MLP neurons of a small language model. Each row is named by its layer, matrix (gate and up: input weights) and neuron, and shows model dimensions 16-111. Each number is 128 + 32 x the weight over its row's rms, rounded and kept within 0 to 255. A neuron's up and down rows have the sign that makes its largest values positive.
After each neuron's rows, "fires on" lists the tokens most often at its 100 highest values on Wikipedia text that the model never trained on. A number after a token or word is its count.

L3.gate161 [ 94  59 166 106  81  74 123 127 165 139  67 123 120 129 112 148 118 134 163 122 128 156  80  93 144 144 123 141 130  77 106 107 105 128 132  69 118 118  96 133 188 150 150 130 144 185 106 113 136  76 106 154 150  60 109 110 169 131 160 118  88 124 131  88 186 115 131  75 123 150  89 155 141 149 162 124  95 111 157 149 139 179 106  92 109 108  90 125 161 188 103 118 100  62 144 153]
L3.up161 [ 96  59 110 153 107  79  99 125 203 102  69 142 101 179 107 153 131 125 155 129 134 139  73  62 131 112 145 147 112 139 165  85 130 105 125  93 121 134 162 130 121 156 119 141 155 137 135 126 140 104 145 156 172  89 119 103 108 162 143 136 102  84 159  83 175 123 108  90 177 115 114 156 140 119 185 117  77 165 156 125 136 136  86  91 102 101 111  98 133 204 121  98 129  73 140 153]
fires on: "=" 100

L4.gate30 [119 117  92 127  68 111 147 153 176  99  75 155 160 160  88 133  91  70 121 118  73 126 154 144  78 190 155 144 140 166  71 131 143  95 100  56 163 151  98 141  87 133 158 193 102 134 174 106 149 151 125  87 161 146 122 182 123  99 124 113 146 137 124  83 134 178  97 122 143  68 134 109 134 129 114 108 127 129 125 159 133 128 180 194  89 113 209 158  86 169  68 115 134 134  93 128]
L4.up30 [137 128 114 167  68 108  95 107 119  77  92 116 129 108 173 163 134 152  98 101  92  94 107 127 148 128 137 213 111 123 102 169 122 132 106 142 181 143 116 157 159 135 105 124  96  93 106 115 160 153 120 107 166 118  99 188 128 157 167 111 148 131 107  88 110 180 117 107  87 139 109 139 127 126  58 152 156  90 154 183  50  75 107 117 196 173 112  88  88 110 113  70  81 138  89  93]
fires on: "ly" 27, "z" 10, "y" 7, "1" 4, "s" 4, "t" 4

L2.gate104 [166 139 162 166 122 145 114 170 144 141  84 132  87 124 165 100 167 152  96 174 154 221 183 140 130 105  78 103 100 128 153 132 130 139 149  71 123 149 126 158  51 124  90 110 104 169  82 165 116 128 121 102 143 145 182 177  76 110 159  72 122 102 117  76 112 103  76 130 168 169 122 133 136 149 101  99 144 135 131  63  87 169 175 120 137 158 129 184 125 226 106 126 146  70 114 105]
L2.up104 [186  94 118 159 111 114 161 164 135 195 142 110  55 139 159 126 161 122 158 128 109 176 169 159 149  83  75  93 169 105 156 153 110  77  81  75 162 107 174 118 125 163 136 122  94 171 165 142  51 129 123 115 105 100 125 137 181 131 146 131 115 131 120  97 168 115 142 154  73 147 124  93 107 129 132 108 158 177 153  95 101 154 178 120 116 109 115 229 100 172 105 143 102 128  98 158]
fires on: ":" 32, ";" 24, "\n" 12, "\n\n" 11, "\n     " 6

L4.gate112 [150  92 121  84 150 166  89 130 119 183 151 182 150 105 114 109 198 132 175 113 153 123 161 176 150  30 148 103 139 187  99 163 126 114 117 126 115 135 120 163 104 118  79  90 154 147 142  73 135 155 151 148 104 150 126 106  65 163 148 164 118 132 115 120 108 119 143 172 131  97 140 176  90 172 162 161 126 154 134 128 144 167 145 143 126 141 133 173  89 166  58 163 136 132  98 164]
L4.up112 [139 157 144  95  46 148  97 124 186  93 202 154 117 135 209 132 185 132 125 108 160 127  89  67 111 120  92 100 131 150 119 100 138 156 161 106 132 171 113 141 160 105 140 195 107 166 214 131 170 124 124 123  98 145 133 144 142 120 155 122  79  88  94 150 160 143 115 127 161  56 190 134 154  68 112 167 129  65  95 148 115  88 121  93 102 154 119  86 142 118 143 134 113 168 141 123]
fires on: " such" 27, " of" 13, " following" 8, "se" 6, "ing" 5, " that" 5

L3.gate377 [163  76  93  93 114 110 163  82 113 164 139  98  97 125 189 150 156 147 124 112 179  93 154  70  89  94 156 161 149 133 159 157 154 109 105 136 129 143  59 127 110  90 112 171 101  94 143 131  77  90  90 140 208 107 159 161 167 165 113 118 116 122  31 141 190  68  89 145 160 122 169 126 141 171 108 113 141 103 122  99 122 138 120 112 146 124  93 172 135 160 124  95 128 107 128  93]
L3.up377 [119 104 110  95 107 115 137  80 192  83 137  79 152 203 214 126  78  73 151 140 128 180 149 127 111  85 165 147  92 128 178 110 105 141 109 136  91 137 130  98 124 116 140 115 142  66 144 114 147 101 128 112 173 136  95 160  95 152  98 117 140 115 156 126  92 115 142 141 148 101 141  78 117 118  85 106 104  88 147 165  46  85 210 148 134 130 118  72  96 128 147 156  81 107 171 143]
fires on: "," 40, "y" 12, "l" 6, "ir" 5, "32" 4

L3.gate195 [141  95 174 144  75 115 222 165 163 112 114  77 154 144 127 134 117 148 132 112 142 186 185 104 105 143  97 138 125 125 131  78 165 137 130 148 105  82 186 171 119 159 162 102  89 163 119 134 101 174 152 130 110 123 123 148 107 184 115  77 139 135 134  69 136 134  87 126 150 123  92 104 121  50  93 107  84 145 141 112  45 137 139 169 171 142 162  91 157 111  83 110 130 122  76 173]
L3.up195 [ 78  83  93 161 123 120 166 119 144  93 130 173 125 165 188 136 128 114 134 142  83 144 121 102 145 143 134 130 137 158 118 146  96 127 122 114 155  88 140 136 105 144  71 118 102 214 120 145 153 135 118 130 176 170 192 133 188 109 162 143  82 130 130  72 185 115  85  65  79 124 102 108 123  53 168 114 138 137 174 160 112 147  73 114 107 115 162 180 143 159 160 132 164 114 130 157]
fires on: ":" 40, " |" 30, "s" 5

L3.gate168 [129  78 116 180  96 180 132 172 124  97 162  75  84  90 185 111 125 127  81 144 150  76 156 112 117  90 158 134 186 144 125  82 127  76 139 131 158 161  84 136 111 108 171 121 123 142  97  99 178 114 174  53  87 117 127  98 106 120 142 111 175 139  93 120 114 155 114 151 107 126 129 131 150 115 135 120 113 103 132 141 110 137 118 144 191 134 116  87 151 107 110 108 179 160 130 191]
L3.up168 [159  93 133  96 113 161  69 134 173 110 105  75  91 171 159 104 117 144 134 137 134 120 168 150 187 139 168 118 147 128 130  97 158  49 120  95 173 148 141 121  65 142 146 150 118 120 100  72 139 152 118 109 126 171 113  76  86 161 125 179 143 138 107  80 147 148 151  69 176  98 105 104 117 126  76 106 118 159  79 127 156 106 101 144 108  94 167 126 178 180  74  89 117 110 149 126]
fires on: "'" 29, "a" 21, "i" 9, "\"" 7, ":" 6, "ter" 5

L4.gate235 [ 73 137 105 171 126 136 116 142 123 142 103 149 107 120 123 148 171 180 143 131 123 134  86 107 112 152 123  30 159 111 144 168 152 158 136 133 117 155 137 189 104  77 144 141 100 169 156 124  93 111 160  92 121 149  94 124 122 110 177  93 138 152  68 106 185 107 167 116 136 174 118 103 121 146 170 193 103 188 115  76 149  76  99 124 156  67 105 114 114 163  26 103 103 164 102 140]
L4.up235 [147 136 184 143 161 147 100 133 187  73 167 120 148 158 180  86 122 148 108 124 125 118  91  55 109 203  82 151 174 137 154 118 138 105 136 131 151 128 176 151  86 159 161 148  94 156 137 114 165 131 120  91 132  97  98  68 103 122 126  95 125 146 150 147 138 144  77 186 165 134 156 174 130 113 108 123  76 151 182 145  93 104 162 172 180 181  96 116 168 106 128 164 106 128 143 157]
fires on: " that" 70, " to" 6, "ing" 5

L7.gate342 [147  99 145 111  44 101 104 132 135 122  91 124  96  99 110 129 141 136 151 119 102  96 110 163 115 138 126 177 127 140 126 117 173 134 163 149 111 164 117 104 189 163 143 103 124 148 170 105  66 129 143 118  61 115 167 170 170  85 136 126 150 109  67  86 178 121  86  94 114  90  82 126 140  86 124 108 109 142 132 145 123 132 140 151  73 154  92 165 170 119 124 100  89  94 122 135]
L7.up342 [107 139 118 108 180 154 125 163 106 142  94 147 150 112 138 159 157 191 164 157 154  95  85  80 195 111 119 109 156 129 165 177  78 153 176 118 101 144 151 161  78 118 129 118 133 163 119  89 114  97 113 140 129 115 109 123 107 178 127 108 163 151 135  86 132 121  94 100 133 126  97 124 183  64 162 130 152 198 133 176 105 192 124 125 107 192 168 157 130 159 140 149 112 113  53 128]
fires on: " that" 40, " this" 24, " before" 5, " That" 4, " you" 4, " same" 4

L4.gate232 [146 136 204 162 121 134 124 174 140 110 160 116 124 116 143 114  87 122 105 107 117 113 208 149  95  71 150 123 112 119 150  91 140 127 118 120  66 103  88 107 126 133 173 164  72 153  54 103  95 163 119  99 138  91 162 124  97 142 114  94  98 146 129 124 147 186 144  97 120  68 107 154  74 102 137 110 120  93 131 110 147 139 137 125 150 173  87 147 131 135 130 153 143 116  86 158]
L4.up232 [131  81  99 146 120  89 145 186 148 165  56 132 125 136 133 108 115 142 106 141 116 185 152  77 150 145 158 145 131 129 183 148 143  61 148  70 163  94 100 134  94 124 150 170 116 120 165 144 152 159 100 132 174 147 206 168 151 155 149 112 123  92  94 179 139 113 105 136 146 105 111 103 114 139 102 150 130 182  84  66  96 123 169 116 157 156  98 150 133 169 132 118 134 116 121 112]
fires on: ":" 58, " -" 17, " –" 9

L2.gate349 [133 150 143 128 110 115 131 114 181  94 123 128 106 125 138 168 167 175 116  63 100 142  99 159 129 152 114 160 209 142  87 157 143 189 158 175 123 122 112 179 158  94 118  91 138 129 146 102 107 164 120 191 131  83 128 145 124 161  90  85 151 118 141 123 138 117 158 188  96 156 133 168  91 131 207 107 125 152 131 203 189 139  45  99  94 118 166 149  87 127 110 130 170 129 112 128]
L2.up349 [136 114 123 119 122  57  90 104 141 122 128 114 175 180 121  98 129  74 113 142 136 103 139 123  92 198 127 129 158  94 164 160 199 113 103 170 176 126 163 146  74 192 158 131 153 143 123 140 102 108 144 114 116  60 115 131  94  67 102 108 144 146 130 148  98 106 102  93 148 165 119  95 172 116  70 161  93 150 127 103 105 111 119 104  78 109 164 108  95 149 153  98 130 175 159  78]
fires on: " Home" 12, "ist" 12, "ad" 9, "eg" 7, "st" 6, "by" 6

L2.gate170 [139  87 115 115 152  85 159 157 175 157 125  96 125 109  68  93 112  85 125 203 114 135 173 110 117 145  85 182 135  93 176 140 137 136 167  99 117 115 117 160  95 169 157 164 163 155 148 123 167 143  97  95 124  81 164 121 123  64 118  51 146 145  79 116 121 128 172 194 104 154 109 171 113 106 156 154 113 139  48 130 103 181 117 105  74 127 135 152 179 180 141  94 167 110 125  66]
L2.up170 [125  92 136 135 108 106 143 121 173 114 135 159 146  73 100  91 110 114 133 188  90  83  85 154 110 156 154 106 186  68 168 169 123  87 201 119 106 164 178 131 119 159 135 124 156 166 131 121  87 126 153 115  77  79 141 116 199 147 162  39 168 136 106 152 162  67 127 159 150 151  97 145 143 120 156 117  72 120 149 123 185 172  59  51 112 146 163 135 181 141 163 126 112 144 114 120]
fires on: " which" 94

L8.gate380 [ 90 100 161 131 100 111 104 155 156 101  49 110 157 187 160 102  99  92 129 119 143 150 149 123 100  97  58 102 141 116 137 112 141 109 104 174  91 136 157  89  82 132 180 123 127 128 137 106 107 124 108  80  95  62 165 183 129 112  25  85  96 118  98 137 149  75 158 160 138 155 135  79 112  96 143  96 100 120 160  58 163 130 151 121  91 119 117 153 166 125 226 124 119  98 158 102]
L8.up380 [213 140 191 116 131 170  93  62 169 148 126 153 155 147 159 131 106 111  95 149 104  95 110 116 127 195 125 115 148  86 171 175 129  99 188 103 125  68 109 107 135 111 124 139 134  62 129  69 136 101 137  88 119 100 120 112 165 205 169  79  77 128 151 144 132 174  74 158  76  88 133 126 152  85 167 108 130  91 134 132 161 161 120 114 114 109 161 100 179 148 159 135 124 115 155 113]
fires on: "s" 27, " that" 13, "es" 8, " who" 6

L3.gate44 [135 124 131 123 115 148 126 167 141 155 174 139  79 129  97 165  60  97 137 184  45 141 105 184 123 160 129 134 164  79 118  63 137 115 105 166 106 127 106 140  83 207 165 132 130 162 145 115 128 161 114  75 130 113 110 167 196 115 103 100 114  65 111  73 142  81  98 151 138 120 190 131 133  62 134 127 196 108 125 154 127 128 123 106  85 128 184 124 173 107 179 125 122 143 111 117]
L3.up44 [141 135 156 154 119 138 177  81  67 137 127 152 119 149 100 193 173  90 110 158 131 157 161  80 200  87  82 109 134 115  76 138 115  89 125 108 185  48 173 108 161 159 123 102 156 103 153 144  87 104 132 125  96 135  59  99 107 193 161  98 159 179 150 183 100 100 107 135 109 115  98 136 192 110 153 111 101 132 166 173 157 184 164 140 171 107 163 154 155 147 204 130 140 135 111 157]
fires on: " that" 43, " which" 37, " who" 5

L3.gate327 [ 99 121 110  83  74  56  56 133 125  70 152 133 167 108 131 136 138 183  82 110 142  52 126  82  73 203 120 145 163 102 152 155 118 180 116 113 115 130 151 117 156 139 137 137 106 137 143 121  95 106 148 178 169  45 105 109 162 118  76 114  96  95 110 105  99 169 100 142 156 115 147  72 114 109  98 151 136 115 131 118 182 155  99 133 132 148 119 144 156 171 145  96 101 146 152  44]
L3.up327 [128 163  92 136 124 126  70 108 177 111 149 165 110 147 109 155 143 108 139 110 222 106 159  90 168  68 109 145  84 140 192 126 101 110 141 109 126 163 172 127 102 165  76  82 129 168 158  76 157  98 118 150 143 134 141 130  74 175  90 153 118 116  96 123 116 114  87 109  79  83  76  88 126 157 167  75 121 169 117 115 154  84 110 124  88 140 144 143  98 170 113 108  96 132 197  80]
fires on: "=" 99